Weights of a small transformer language model: 430M tokens.
MLP neurons of a small language model. Each row is named by its layer, matrix (gate and up: input weights; down: output weights) and neuron, and shows model dimensions 48-175. Each number is 128 + 32 x the weight over its row's rms, rounded and kept within 0 to 255. Numbers have three digits each. A neuron's up and down rows have the sign that makes its largest values positive.
After each neuron's rows, "fires after" lists the tokens most often just before its 100 highest values on Wikipedia text that the model never trained on; "fires on" lists the tokens most often at its 100 highest values on Wikipedia text that the model never trained on. A number after a token or word is its count.

L2.gate178:108060223123190224141132153076194151108170092148126155104115097186135147113143134130107146129104112164111110082075161116132088072177157083118068138192150136090111139122135179181141165100144104168166147159135152114161109185144122115094109156158122106106136082146176157172132108164122136170163148141156181135131113113109147105137148139111121056150116132166163168128068110132133112144064
L2.up178:148127193119194136120095142055090143143147079162113125088118135207104146167137137172145113139105170193089082075120189104136159099124145078144125184120095130097132110069177125177118154073164066075134147077120111153135098127104137129115098167153137084148186138141121110183137080104109152164171166166146133114166114108109156112112120166128097118097115132154144145187092089103178137109095
L2.down178:124155128135144174115148164094109115140149172121132189087075071198119109082157115129063086107117189152124107142117128185123133147178169109152070163126111154109137081100127153155127148135157136111162077038182150104107076144158102130126134144131130109123055128154135118137125145102150082173148125123162225077134146133123137149134151106113175129160164152133133177097110088135155119097176
fires after: "| " 37, ". " 18, "\n" 6, "- " 6, "– " 6, ", " 5
fires on: "\"" 98

L8.gate66:114119162136133100164079126145125185117116115154161072157107134144094138199129091116126133150163147183082097065155104135077142151109177161237110113098116090148177160087133150063108132121136126150100123107110162150147178123139120109107169137160112079154133090189165158150134101050081121124126096111201080150104096175151140072113149167177106134103097094088094138168135074105092112144122
L8.up66:120163133136096178111141089127157125162122097135129130110157107099135130090089108099159119088107145096148161086120083131160130048065106125116154099148208087120129053144171093139160138120133079145188154161149103061136124147092149085147131129161108212185097131151074119175110109158118125143157168109169218093050107122156132109140121181081090110138095144105094128119144145078152161096158
L8.down66:129104147084135139151149118167128131135152105134124136140127098095169114089100073114117109158093098096133153095163115104127096173189133104075149115117109149167163120088085093119179159110095075153141133129157192136121120185128191114096155146131116094161108121163110052170117146143174094091124116081092149094162134167171121175126084116074084102106157103113107125121129130075140138124069
fires after: "R" 27, "P" 11, "H" 6, "De" 5, "s" 5
fires on: "d" 17, "em" 10, "V" 10, "z" 9, "bor" 4, "M" 4

L6.gate334:161181145097142163118059119091116071145106132116185131148154126149146132123136070133112143146118144120051170079123086146143142121155107130148153114086132155106190110114118114139133191117134090144135098146132165119138095142110120127171091114154089138139179120049075126144027143131099078116151106162168134160187173136093200121094178088133105162100139131105138092129140129199133143098197
L6.up334:162101166183113136153087127119098234123137124073161078085143138091094122132086137140145069184088122119110171105127081084149102121084114124158125170102132173137139142129126131120092112103089129163134164119097110136153193111156112104152174108125047136128094143161117072172195110116117172172096132126081081121134116154083177133100160049159092136090110206115140141112132113160113121082125
L6.down334:138106128096139100095132134179152106160114085123136135171129109165157119127125089115077142130195157141181118161153149109146142132155134119045064081170099123146175118153133115127111105150129118102136087133146126107170142171127125152150111151114120106177159112145130157113108160152119167106123095139147101085104133134126183134099184178144160197187137096166077116131118088126162125183100
fires after: ", " 60, "br" 4
fires on: "with " 27, "in " 14, "for " 12, "as " 9

L8.gate481:106135069151096119103124166147165150102138167116109106118139149088144118125130138121093119117144166080121139082083135171149136155159158169153120186087107098109125102117156098162114071143139140145125159113114095107118097098106153097127104106170083147128152042109139100171145148118158098091148072114163126126144206121103151162118121153114118068143139129075121109145061100145127114129176
L8.up481:125117134183104157083183188113128132071139091168147091105125171149099055151163127154132140138131161103104132109089123076201081112141181134070095131138098104172121133138102078097117120129095142096112115111169055153137099102128102140137104175167123141187101077107182173159141147149084101091122176174127136070166136094146122111140079100133095150104148138132137085095129126128077119203176
L8.down481:119107122151150156100197110076109101105163119115188126139083087090153101140155156167150132179125133108095149118102114115129089162161117131127121171154079109175153084104166120075073064169146079110131103140152113131097137146121117140131116202136177186156111133131128082159055152194120139164164194147070158070152101123177104171105103125106118081083122086187132113157138114184122094138164
fires after: "\n" 34, "- " 23, "\n\n" 9, "Author" 6, "=" 4
fires on: "- " 36, ": " 10, "Genus" 7, "===" 7, "ity" 6

L2.gate247:190139104114104131060098091141163115148119120078126136128102114131158135083085129096180154128128094130143129121173127116163150115121128057078154140205089150110147187067166173137137134104150106125111112156152089142127175105157172034126107104111098135106098082135127082132135069116103151131122088161139088077073133108139029111121119154072161092170146077055138155108126149160099114138139
L2.up247:165129153098112087060137124149176056152130104113107129088116125111136104091057150065153128139136116080101149142137087156159087096124140118058142113190137187129178169091149178156114122161092096136170138132191054108091173138129127078110103110108113116092096101132130096141119072133093139136107127159125090079101125091170049151103145153098156093150126094056114158114136166127114115141093
L2.down247:158213102137049122140031095140112110141141155128096160170081105188116140098128093113152123124132180100121101156141127144131150151100140050120106149155122124101112114105102159162142135121141086164206077136171130175160157124147098095136142117068116117067111119131147112131095158154180147150090143100172127101158131180117092099117098150148133140113089145110106147130122123127141143115063
fires after: ". " 31, "that " 16, "\n\n" 16, "when " 7, "). " 5
fires on: "The " 66, "the " 34

L2.gate462:112131173034101182110109101118106124134086177153062135118146131122201186125091125119094092152154094070214147133201131155117160125118126086112065142171118104126094136090099113152140132137101171110092125121084061159195127113137144101107171170130117103116134136137189088190080110093123134125091174096114109143135088151120121085111052134166171108103103088146171139102140108114104175151122
L2.up462:130099106070144121124129115154160109100158159120172153102132089151187141093099089164091117076138092058128104166103119161128078101124149106126109167125118115160123120129183124129178165166097087122138144147127099113174076095127094072114078134092173144045040105100121071195086165109117114159094106077160082164147166151134081158084104154137105107181185181119128102139069113107142095152109
L2.down462:114140073121106127160176110182130144126142169128124105071156082174120152111156107126167167132097160096197140096120145115137228143138111076160122100113099103122117130144178110227121114143094134133154118095117165142136085086124110141160108139096089123104122155118124139127160139128082131160104092147118137136120140123089114094138123172152094068086118172142093148163087119156090151139143
fires after: "\n\n" 27, ". " 16, "'" 11, "\n" 10, "- " 6
fires on: "The " 50, "s " 11, "=== " 10, "Old " 9, "My " 5, "ird " 5

L10.gate90:132179143162089113146109140127051166181088185177088094141078124103074156140152079165141081154119101144115163129166169173116184177142131171141140123190134144126134111139081089096149145173130152165142168080101153145124066116146128119097169139110094126110139145104141108116123091127181142062211082170129109092027112061104144134112110139172112140107134127129115119127143188096155135190143
L10.up90:187096156135151121148103147154125177135102183122103154122106149110135097103147112119170173129088108075163148127135148190112074168133074106137083144186152161099178117108139129146153143115129125117134123105101095157101104115091128153173124140110084150065129144096106106122103135163136130089156116177046072134082106141150140121143147095181169163092141108138121149106122102065109119218070
L10.down90:133141097137141154118152153074130130092105148137162162148119101117141100148128115105069133086150128172113087129133149130205129080136138100184103109108115128123124128106164160114101149135070148131166113133165138151123088065154127039128072146107081055148091088061104173128113089186119125121114088166127121080121127144145116126180170132136185118076133091121132147117106107134125119096092
fires after: "| " 34, "(" 10, "2 " 5, "in " 5, "the " 4
fires on: "Al" 20, "J" 17, "F" 15, "| " 11, "di" 7, "Su" 6

L4.gate164:122107134155145169095150060066183122141118171102090149152149071099100141156146097132098144091109115114143126122210163105133168136111074151174094154120121151159102120140140151154126170105181105097161164170105133109129152051130101121170111156149122180146123123144124142102091117117084149121084100170096148103111093108147132071078154093105124135149096126094171093116070116102136138123114
L4.up164:151097116134171170153188169057152080157153144110107131148127167099099179085198077180150112137122139123114118066132116099096171130129093190134121102132107147130156168071127107098105143116106075113171117190085171118129130125196085166080158167119134112134224105141112171151105136059156106108097070130141131117125148111119132142110139151121158162142157067145167128095108130154156185118148
L4.down164:118090154120116118106190119121081172100214079071162210105117116112114131126131180129108086102133162135164133137076114108192147107074168100151146038133104142155082086124174112144111115125107102100149150179094128105141111039113111183113169137184177104112133112088141136108112123060173156129135128154171116138140140156162139095115150114101143103098105098180080082137080138117112179113070
fires after: "| " 34, "- " 14, ", " 7, "; " 5, "(" 5, "the " 5
fires on: "199" 83, "Gold " 6, "organ" 5

L2.gate294:125113168145118109112160096080172138145157129099145105111162149134119130133187094171082138116122139136107130130163150089135173083126141171111153158132108142148127179113126143077159074119177128132124151177124134158159083155198169107067175155193106131097142095073137117127167094129136101172126143082115120108174163138097082135164098140147160173119166163082093146080197181151130148077047
L2.up294:102156117063102107106159152108155123113107080119175118137123154073094093111125198131129147091076179116094107162149132174128190183119141116159099081139135137145113101140199070098129136186175155159126069185153131159104092149156216133165103135159160125170145129124120112155161130128129139153137111059076127120037101160116133116097097123129123107125063105120055074181073117086099137124115
L2.down294:114162136098113095129109121061077106175181116135108116160125145093123085145119213134130168091133158129174070170166147137113179170144141152120142102144093131154115124148182080138113106150092124177167050171147089101179126156080147126166098100108144100124127072151171075184122162111117180104164105119092177087069102121123150139092125158087113079102160123158136147199042111136136090130145
fires after: "\n\n" 88, "\n" 7, "| " 5
fires on: "===" 51, "=== " 44, "Party " 5

L8.gate226:152144117140081096073130131109123077138085053107118156088128081098109134090132157133159166127077130135075118137133126104126154172110082109126129126135138118069178137145089150143118117088097136136232145140113078137129112129140110132147101136138098135165112142100091137106094126115043107117150052095180160189128131097125110171119156131158138063110129125084149124128107099155073166087089
L8.up226:123111186145149142126160165130147110169124078134141115168138137149125176083108161139132117131135118145074117081175048139113144103079088152207149141106123154111152187128087128168154150217108129140133163115128093079101146067143105185165125175140092139104134160118108163096103085187142155161161066137090106148124151095071110137118121104189135171094117121126083184135158156077169089117155
L8.down226:190203134112156149138085181130215161082177110132106162136071092169162166091108142078132132109161140158132111145137145173133150104086054190180180147163169126132158166078088098135136134121125089125135132126134144138107136161150111145166080095106144146151188110126155070072099098140139096182053066165125113145116149124087155126099133184080124091198124144075138102215127168131151143132093
fires after: ", " 19, "and " 13, ". " 12, "O" 4, "ur" 4
fires on: "is" 24, "as " 12, "which " 11, "From " 6, "from " 5

L3.gate64:136138139146125105090141071086130114107102091130132137122174122146119097174105144173149059127101101101185083116159133114112170138157127144132129197070136106126130163133153159085166100102126140172148138096107083158124136114133123147136171168148152100090144146148119149133113172135089122083115155159139137149131110170188150173113133127172087149111080159122085159109156202124096147113078
L3.up64:139147133150078041111188091124159135108108151149103149073150101077133100143187144181087077159090114133144104115137156088125164140154106124164160176184153138169135114118119128126137193135118116086156125148137129158120092121099148079157193139127152101113134128150130170064135151116144167101140143122072119133114111150121153145131108091145081149114112134123129176152143105136113122127119
L3.down64:127099130090113126128103109150113117113111076156146118125093123093206126126086167181146056201107111115152156196177118121116108114160128069094157049123142159145097119174128096121161127166159117092167064123064149144101155174133183160168159088134123146157188093138148155153131106139108120131134129114072108089127141158177153117167125166115119147107140096149076193140142124062198144134146
fires after: "| " 66, "a " 5, "S" 4, "- " 4
fires on: "— " 49, "Total " 20, "total " 11, "epar" 5, "Total" 4

L3.gate556:111190172124176157160172082153096185123132163157088103083100157120154098119130116123167147155103120139089128073123169184169168151134208185098117153141108118103129093106114087104175134090095150166099128175143117118106126120111113115160154148132161123129175091128132150110168095110071119218095165120105135117120149070172102135092105110142093077129153115172159170128135161111106071168101
L3.up556:119117147177114112159149203171198110108148127113125106141161161125160070151152180160135119140162140110091159097197135125130144154138145152090191167128154100094146110087116151112173129133078124169145150084141100183101116172110165069066076111168127084145126087166143121103132155158120144191120139146080137104192160094191164156138074128136121155111104136143108123165131153198138168117101
L3.down556:125096108179103141080169096168109160150071124143143170160089121122105143156139112066132119141072137107140137144103161166115129134119165119091099099123116149146114115184110100085197089108110138178160146067175132123116175091148146174167106119143204217198164124141116082081130156133091148146149125150124131054096117103159113135164148192128109173126139119179145119131102130136083122163162
fires after: "\n" 84, "\n\n" 6
fires on: "- " 90

L4.gate10:119106126088126120080198199140143124071208106156122079087158077130101121098120148131080138124139154076092135148080143123085155108169165146138047093151131082125138108174148128120137109129172084137133085121142092161172084174075107156141173151116080103096109125099160095120192128120084117154159162104177141144131084140131077106144083108081101146099157142099142194108117089099112091182072
L4.up10:162189131159190141131092191141184118088107157107114114098136107065083075105136065136137170098049149162115089138114104129161153201148118128125170149103119093137125183174139089120104113157168166141111148044122116124120107151114114182164159140131149094141114142148163095153161150085117151144118129121137122128157147123082078126175109147111082146144091143112167095116080069149140100173113
L4.down10:082152107217134127118105155046119103158109166099167151093167167144119102090139137097136089055146138137177112091162085196108148115139187156101071100164133180093103165126139107142128168160128180129134125088150114103118124168150146107111136125108111174180175119122130146152126116191177148138147128113127189089081149121129118148158099122187150106131151168126103156188171112086099134149162
fires after: "| " 35, ". " 14, "\n" 7, "ums " 6, "\n\n" 4, "|" 4
fires on: "\"" 64, "(" 10, "\n\n" 5